{"num_attention_heads": 6, "positions": "learned", "tie_word_embeddings": false, "init_std_qkv": 0.0321, "init_std_down": 0.0, "optimizer": "cautious_adamw", "schedule": "wsd", "decay_fraction": 0.763, "final_lr_fraction": 0.0, "batch_tokens": [32768, 65536, 131072, 262144], "z_loss": 0.0001, "train_tokens": 366700000, "dataset": "wikipedia_en"}
MLP neurons of a small language model. Each row is named by its layer, matrix (down: output weights) and neuron, and shows model dimensions 0-127. Each number is 128 + 32 x the weight over its row's rms, rounded and kept within 0 to 255. Numbers have three digits each.
After each neuron's rows is what it responds to, as a language model described it from the Wikipedia text at the highest values.

L4.down622:092099185114150132146127094147142136100175123134181188099129103110078082166147168102142086137170137064125154113107116155151108058157102164120163123131126102118078166130145123142076118123135128095141078140059078149065092160151092100164133173136149144144101137134165083111163159152147123086137124142075111128135140115174140148109135142083083170048152147182099110069162107129125093123086
Mid-word fragments, common verbs. Word-piece fragments inside longer words, like -wn in drawn/thrown/crown, -rew in Andrew, eng-ine-er, count-ry; also standalone led, from, has.

L3.down1268:156137082123198144085116104139109096149225147147139123058120123149106213150127162114104117158148137155164138103135156099138129139092094135156134172120103166034115131122134148129109146071111134145161186059104110138110160096106127107136141149133101144107118101079076144111133166153081106118102156098118101084068133166095155161135168091092152066189183104129161181104095103120126167132130
Mid-word fragments and percent signs. Word-piece continuations inside unusually split words, such as duc in producer and Educated, erson in person, and ents in documents; also percent signs after numbers in statistics.

L3.down1505:146107127151111131128152139141159117165101165125154107191106086072188098112130108151106125150122135149111088128153122128107091047152087162107156102142149127147133115176095065151090167181139114151107161150141099101140125072102074167112124126124116090104104144123194145187126129108127162124136082147161122106175148174124132165159107131109164149153107129112100095160145152122060130155144
Mid-word continuation pieces. Word-internal or final pieces that finish a multi-token word, especially -ants (inhabitants, Protestants, consonants) and -ecut (executed, consecutive), plus bro-, -ather.

L4.down59:133133124128160091161148084074181137087159164116120131168070116098101088088131137115129079103124124047122125162085120212229162117143125149099125105202119140164088120116093125126053158139090154149074140137128120137168144078129090194094127103112185133114136067110119142131086071123168162125102165098107149138108114092111158134110197119113151125117142088112119132139147189104130106131133
Split word fragments. Word pieces inside longer words whose ending follows, like And in Andrea/Andrés, ran in ranked, -ics, bl in black; also census %.

L3.down1059:121129141142172109125081150117155164106132167093181142144102133132125085077088056119120114154136098144104104135184153083079108149078109166110135058155139123093091127181064147147134159125114160109131111166119111121148180083137089157195185142129141096076147100100167154129155120114138106154068063129172088118085199125179125088172098106109134118159135077072097101166145163128161121116153
Mid-word ore/act pieces. Inner or final word pieces such as "ore" (Singapore, Salvatore, score, storey) and "act" (impact, artifact, manufacturing), plus scattered other fragments.

L5.down59:177123093137147121161165067065113155131135100124112144087112144058131150160115156153151152125134120151115084112161141157186178150084152147118123177161133063158152131083104140117177188129146190165089167127156141095108140098117125110169111145103189118156164129142080195079131113165133146147148045081111104186077126094100142103228155136101123110140143159082176140103152100119089132128161
Word-piece "ine". The subword "ine" closing or inside words and names, such as Eng-ine-ering, Krist-ine, rout-ine, am-ine; rarely other mid-word pieces or " against".

L3.down713:151189137077108099134181146186121133214093086155098139128154131156081145153138170116127149125105134136121176164143134141147092150151177108087145135149166143127113147157114115166137115137168100100086065119140177115102160180124138117162141138068117070135136147169130078105100109119092111125111095138095136131122170115132063142124118219119109094125102113169166075115072141153122121121123
Split-word middles and auxiliaries. Interior pieces of split words (c-andid-ate, le-aving, h-aving), prefixes sub-/em-, auxiliary has/have before been, and well in "as well as".

L3.down1365:119112155159180109097106141086147106144147090092124125072099131155130182194133152123093181148121083069095164137188150137165120111178095133166177115169043151101122095143139121180110151097131135143126123165092147124104157130062123154125109120121099122100074161142122090108135109105126077124170147000148083078111133103167141136130186103095085145139093185122160141163115091150117154159166
Digits in table cells. Single digits and pipe separators inside Wikipedia tables and stat listings, such as scores, years, dates and race results (5, 2007, 12.4).

L3.down536:178147123117184112177191116109120117151147121117136140156167167125110131129138131149106116141170114155124121222158144142128093091107132200124133178131157099110117106158128169109085190115174161169119142062194097082133097081106182126137163141088117107155142078112121148094136152149140101102118085121115066123148147104163150215139093133126119110147197064134080079104078160153121128133107
Word-completing suffix pieces. Final word pieces that complete a split word, mostly -ody in body, -ation, -ement, plus % after numbers, as in b-ody, educ-ation, agre-ement.

L4.down397:152164125103098066127138086167126116108125194144114101086151117071133137100118149167104148124114123136080145148147142142134166118128114118138074093151150146120149084133146152136113136139056146120129156111117152161083092143165120151125176096157158110171108113112083083128124114119060116112067106107128081169202103115155154113116102155169184200151092124077126196091112189103164144130080
Word-completing suffix pieces. Final subword pieces that finish a split word, mostly "ation" as in relation, Confederation, preparation, Foundation, also "ave" in Dave and "ady" in already.

L3.down1161:146126169131077103060103135124143136177126136175126151174082132096172194125138062087075122073123113126158137137113118125154122096152160103097134067152097088123119116119078142130106122125107072133071097091140142093149137143160127173142161051131147099088120125074124120116073084189121167118073083115091050157159144191099123097112177075112137151085086168130094070133131134100142119133187
Mid-word fragments. Word pieces inside or opening longer words split into several tokens, such as Bolshev-ik-s, dep-artment, con-cept, adv-antage, Ex-ample, plus partial non-Latin characters.

L5.down451:132118112092165100146008131129080116165115133144115110093117136099118151085144137185091125112166120141065131197111165129092106120125135138136110133147168140164126120085175131138126139132123140135108145085123094138163147128116128132155081116111109134131152137144130121105134107125156102139104255125128156122123059130144135127152083147149126110069142160156125107141141089147142142131116
Table cell separators. Fires on pipe separators and the space or digit opening the next cell in number-heavy wiki tables, such as sports stats rows, listings, scoreboards; also semicolons in lists.

L4.down247:077121090136079037043091100182132138126147123107039103107123096034116045187127091129106077214091141160114151109139098124115123108125154188159059085091129084106151148134101130126138105109164112187106153138151145087164118102109140146200197066131091131163131173107156136131106103104104171106112077117158108176194114191108105112142107112112145099136096144126199177159148114136139176126161
Man and word pieces. Mostly the token man, either as the word (young man) or as the start of longer words (manage, manoeuvre, manufacturer), plus weaker mid-word pieces such as merican in American and ecut in executive.

L3.down103:171084112149095170206102120172135085108146142108162108178149139147096130136098114120140098159152179093136133121094158092169137141153150154109148127178145094165093126137213120100118136134139145105086127131167127097093135123175136108196121159119139132159171109132189131061081113159085150137094147095141142123109094051111069142169188139099140153070129139176085079047146071179161160135117
Until and mid-word pieces. Mostly "until" ending a time span in biographies (until 2005, until his surrender), plus scattered mid-word pieces (ision, ale, all) and stray byte tokens.

L4.down784:122126146110117153138131142108102161061169076086130165089147099042181114133086118159123120167136135171137165077107086157137172098083103157175147132109174132077150126093111149146164134144172150147110080178171133172123134115120127064173219101110129157080088124076048112080146110172135146111149123137136086101119162129136130117145147094102127159095146174110127136170145125159165174114164
Historical period nouns. Mainly period and century after an era name or ordinal (Heian period, 5th century); also follow in follow-up and first pieces of words (le-vel, con-sonant).

L4.down1272:154169149076120141143198058132127157154086135112120103147173129132158170152115207159129144118185114160166146118141144162096118111142155089069084156146124123127138163117133165122177084124148144111126120151083115133043136119121123169154113174111115124156124177149168086136098086091164144099106047148138093110151118140193100147149116129145135118100142109159107083130051080117140154132170
Auxiliary have/has/had. Perfect-tense auxiliaries have, has, had, mostly after "to" in reputed/appeared/was to have and before "been"; occasionally mid-word pieces (sour-ces, stud-ied, ne-ighboring).

L3.down1003:125098111101154159027172126136096111122176143107102155108133143124129223168106118116123104111128092182172089131117132106102134082117128147167081125124117147117143142079121135137144183125130153144156128115112119122093159070107127108093119094189068145089087103118074146100212116140195086146144058101102036087174069088146195176141129110104160098129129081090062117135115138155113142123113
Word-ending pieces and follow. Mostly final word pieces that complete a split word, such as ement, ade, ured, ined, plus "follow" before -ed/-s and a few sport/table words like Division and five.

L5.down1347:134085125096172103180172109143141103153112127168107118086143191103027136094138113181137080134194081139132109054115139104103131114111130104121137138182148115129090152101182216106135099110139132132082123148141085138121143110132092126161092124130130133183145138173115137161094109153135097136116110200125124136146144073163150173116121121122132089169202141165172160130131083117061160127121
Non-ASCII character bytes. Byte pieces of accented or non-Latin letters inside proper names, e.g. kanji in Suzuki (鈴木), Hänsel, Lúcio, Västra, Trần Văn.

L3.down904:129099173134140168144066089167145195091106168078158119094107194107125121090106122098134100126197139182185115148131169128096163118114157161111105158151136117159109131131109179095079126095097149143127163139112114134098097127121128144148149127104168148148141134147108147120124132162129162091077034094102102133095113195150083159133126121173111115176131111132143159082084134084170169128109
Word-ending suffix pieces. Mostly the -ency ending of nouns (Regency, agency, frequency, latency), plus other mid-word pieces (-own, -port, -ral, -ult) and words such as its, can, received.

L4.down1377:141157089143121119113129178110084169098145079148122146154164099146111154112091143135142148117114131069115117136136175128075124157181116105135146212126139161156123140154156072117133131093149122074125087113101087100050066216126107156107121064100143166115127141141134092105150159179082070125143154129091159083111167103113148132094122189084110109133121145155050116056152149137147123176121
Quote and clause openers. Opening quotation marks after verbs like called, said, writes, plus the next word after a sentence subject (has, which, no) or a title line.

L3.down704:179124136147120120175157046144121114075149137110124179109143152112089162149160137146148102101109085114162149102116124111114140150133117115176107140084133208137112119130108111126158075126086143143132148143138182155102102142088162126158107128130111136157181144117108123098146181144089111069111092120088083076089205101118161128082131128151159149107158146152107137088111104114168146156107
Word-final suffix pieces. Closing word pieces that complete a word split across tokens, especially -ance (balance, finance, appearance) and -ry (rivalry, country).

L5.down1257:097058077086151148132127172162077122131100148093133128080117133135117095092194117079128110128106075065130092154098154155123130050177093138138106105100108111129119174129110095054087116126103185172184123131138140112135137119108148108119163171123168142121163115091138153123137140113152069122116093131155138140175110104114145131115156117122109151159151115155135112162121148190105112147077
Year dashes and suffixes. En dashes joining year ranges (2020–2021, 1984–85) and % signs after numbers in tables, plus word-final suffix pieces like -ive, -ory, -ian.

L5.down402:158121137124155184059148161176098125155135087129176137118195125171111125116113105191129164143079087105150141140126110151118130117130133157126151129156071141059149140145162079120136079133115141140133141169155080130164151106108133145121087178122087083147138150117110075108120174137091124123104161108111128062097095170170049120147071114119087185120142104133106078124091137095108099156126
Word-completing suffix pieces. Final subword pieces that complete a word split after its stem, mostly -ation as in foundation, occupation, operation, plus -ics, -ated, -ts.

L4.down1081:175124163143065113174101139096139125111136101149122131167126190131106171074192125173120117046116131123045145096101125121041154122197121123129079124121223151131112131037118129160131132141164120180131163078138068190121101075057080160173079170103113124076204226176121176150140098144154101067087172134084144183103090119104145142091121171120124145082170132157129146089108140148131115157092
Table cell ends, year digits. Fires on pipe separators closing a table cell after a name, year or score, and on final digits of years like 1994, 2007.

L4.down1000:103130121183178139139070148107130131055117116128169144053187162178113170145122180116164109130148136140112094101108129132090181121119110100129120208137136141121115094125189115146088221079115105114140092127153168156126084178141090136102218078126128109125147170161125098130125130157140082139135163131087134103124128066164155133153194131115077090123203115152117161070125155116133109135133
Mid-word subword fragments. Word-piece fragments that continue or complete a word split across tokens, like ore in Singapore/store/explore, Be in Beer/Beam, pe in peacetime; weaker on called, named, and heading endings.

L3.down315:129094116134145111068087120133128132124128148147120124129121130146105178129158083179168114102125122122198141149139111100056152107085158155106075067062107142123149065117087123183128146109035123125163151146136115117115137192088123135116156107163106109074155190141153111169133080129117110154145117115151108139127126110186090126115164102141148104143150111115153133092120161170116179137118
Word-fragment pieces. Opening or middle pieces of words split into several tokens, like pe(ak), T-rib-(unal), polit-ician, res-ident, plus Team in results-table headers.

L4.down31:111094159126094098093119148164156184218128173145096087147137136145159139137122075149113081109113122167056137163093163179122111130140183139080121065200159111146174138155059141087104111168142063155099116102140078114143144089089136150110149130114147153127179117171114137085087092176077173144131038109115155174191105183171092132182109169178131135156083087122152139118103130131184161111152
Mid-word fragments, table rules. Word-internal pieces that fix a predictable ending, like oll in Collins or polling, stit in institute, ors in endorser; also final |---| table-header separators and such before as.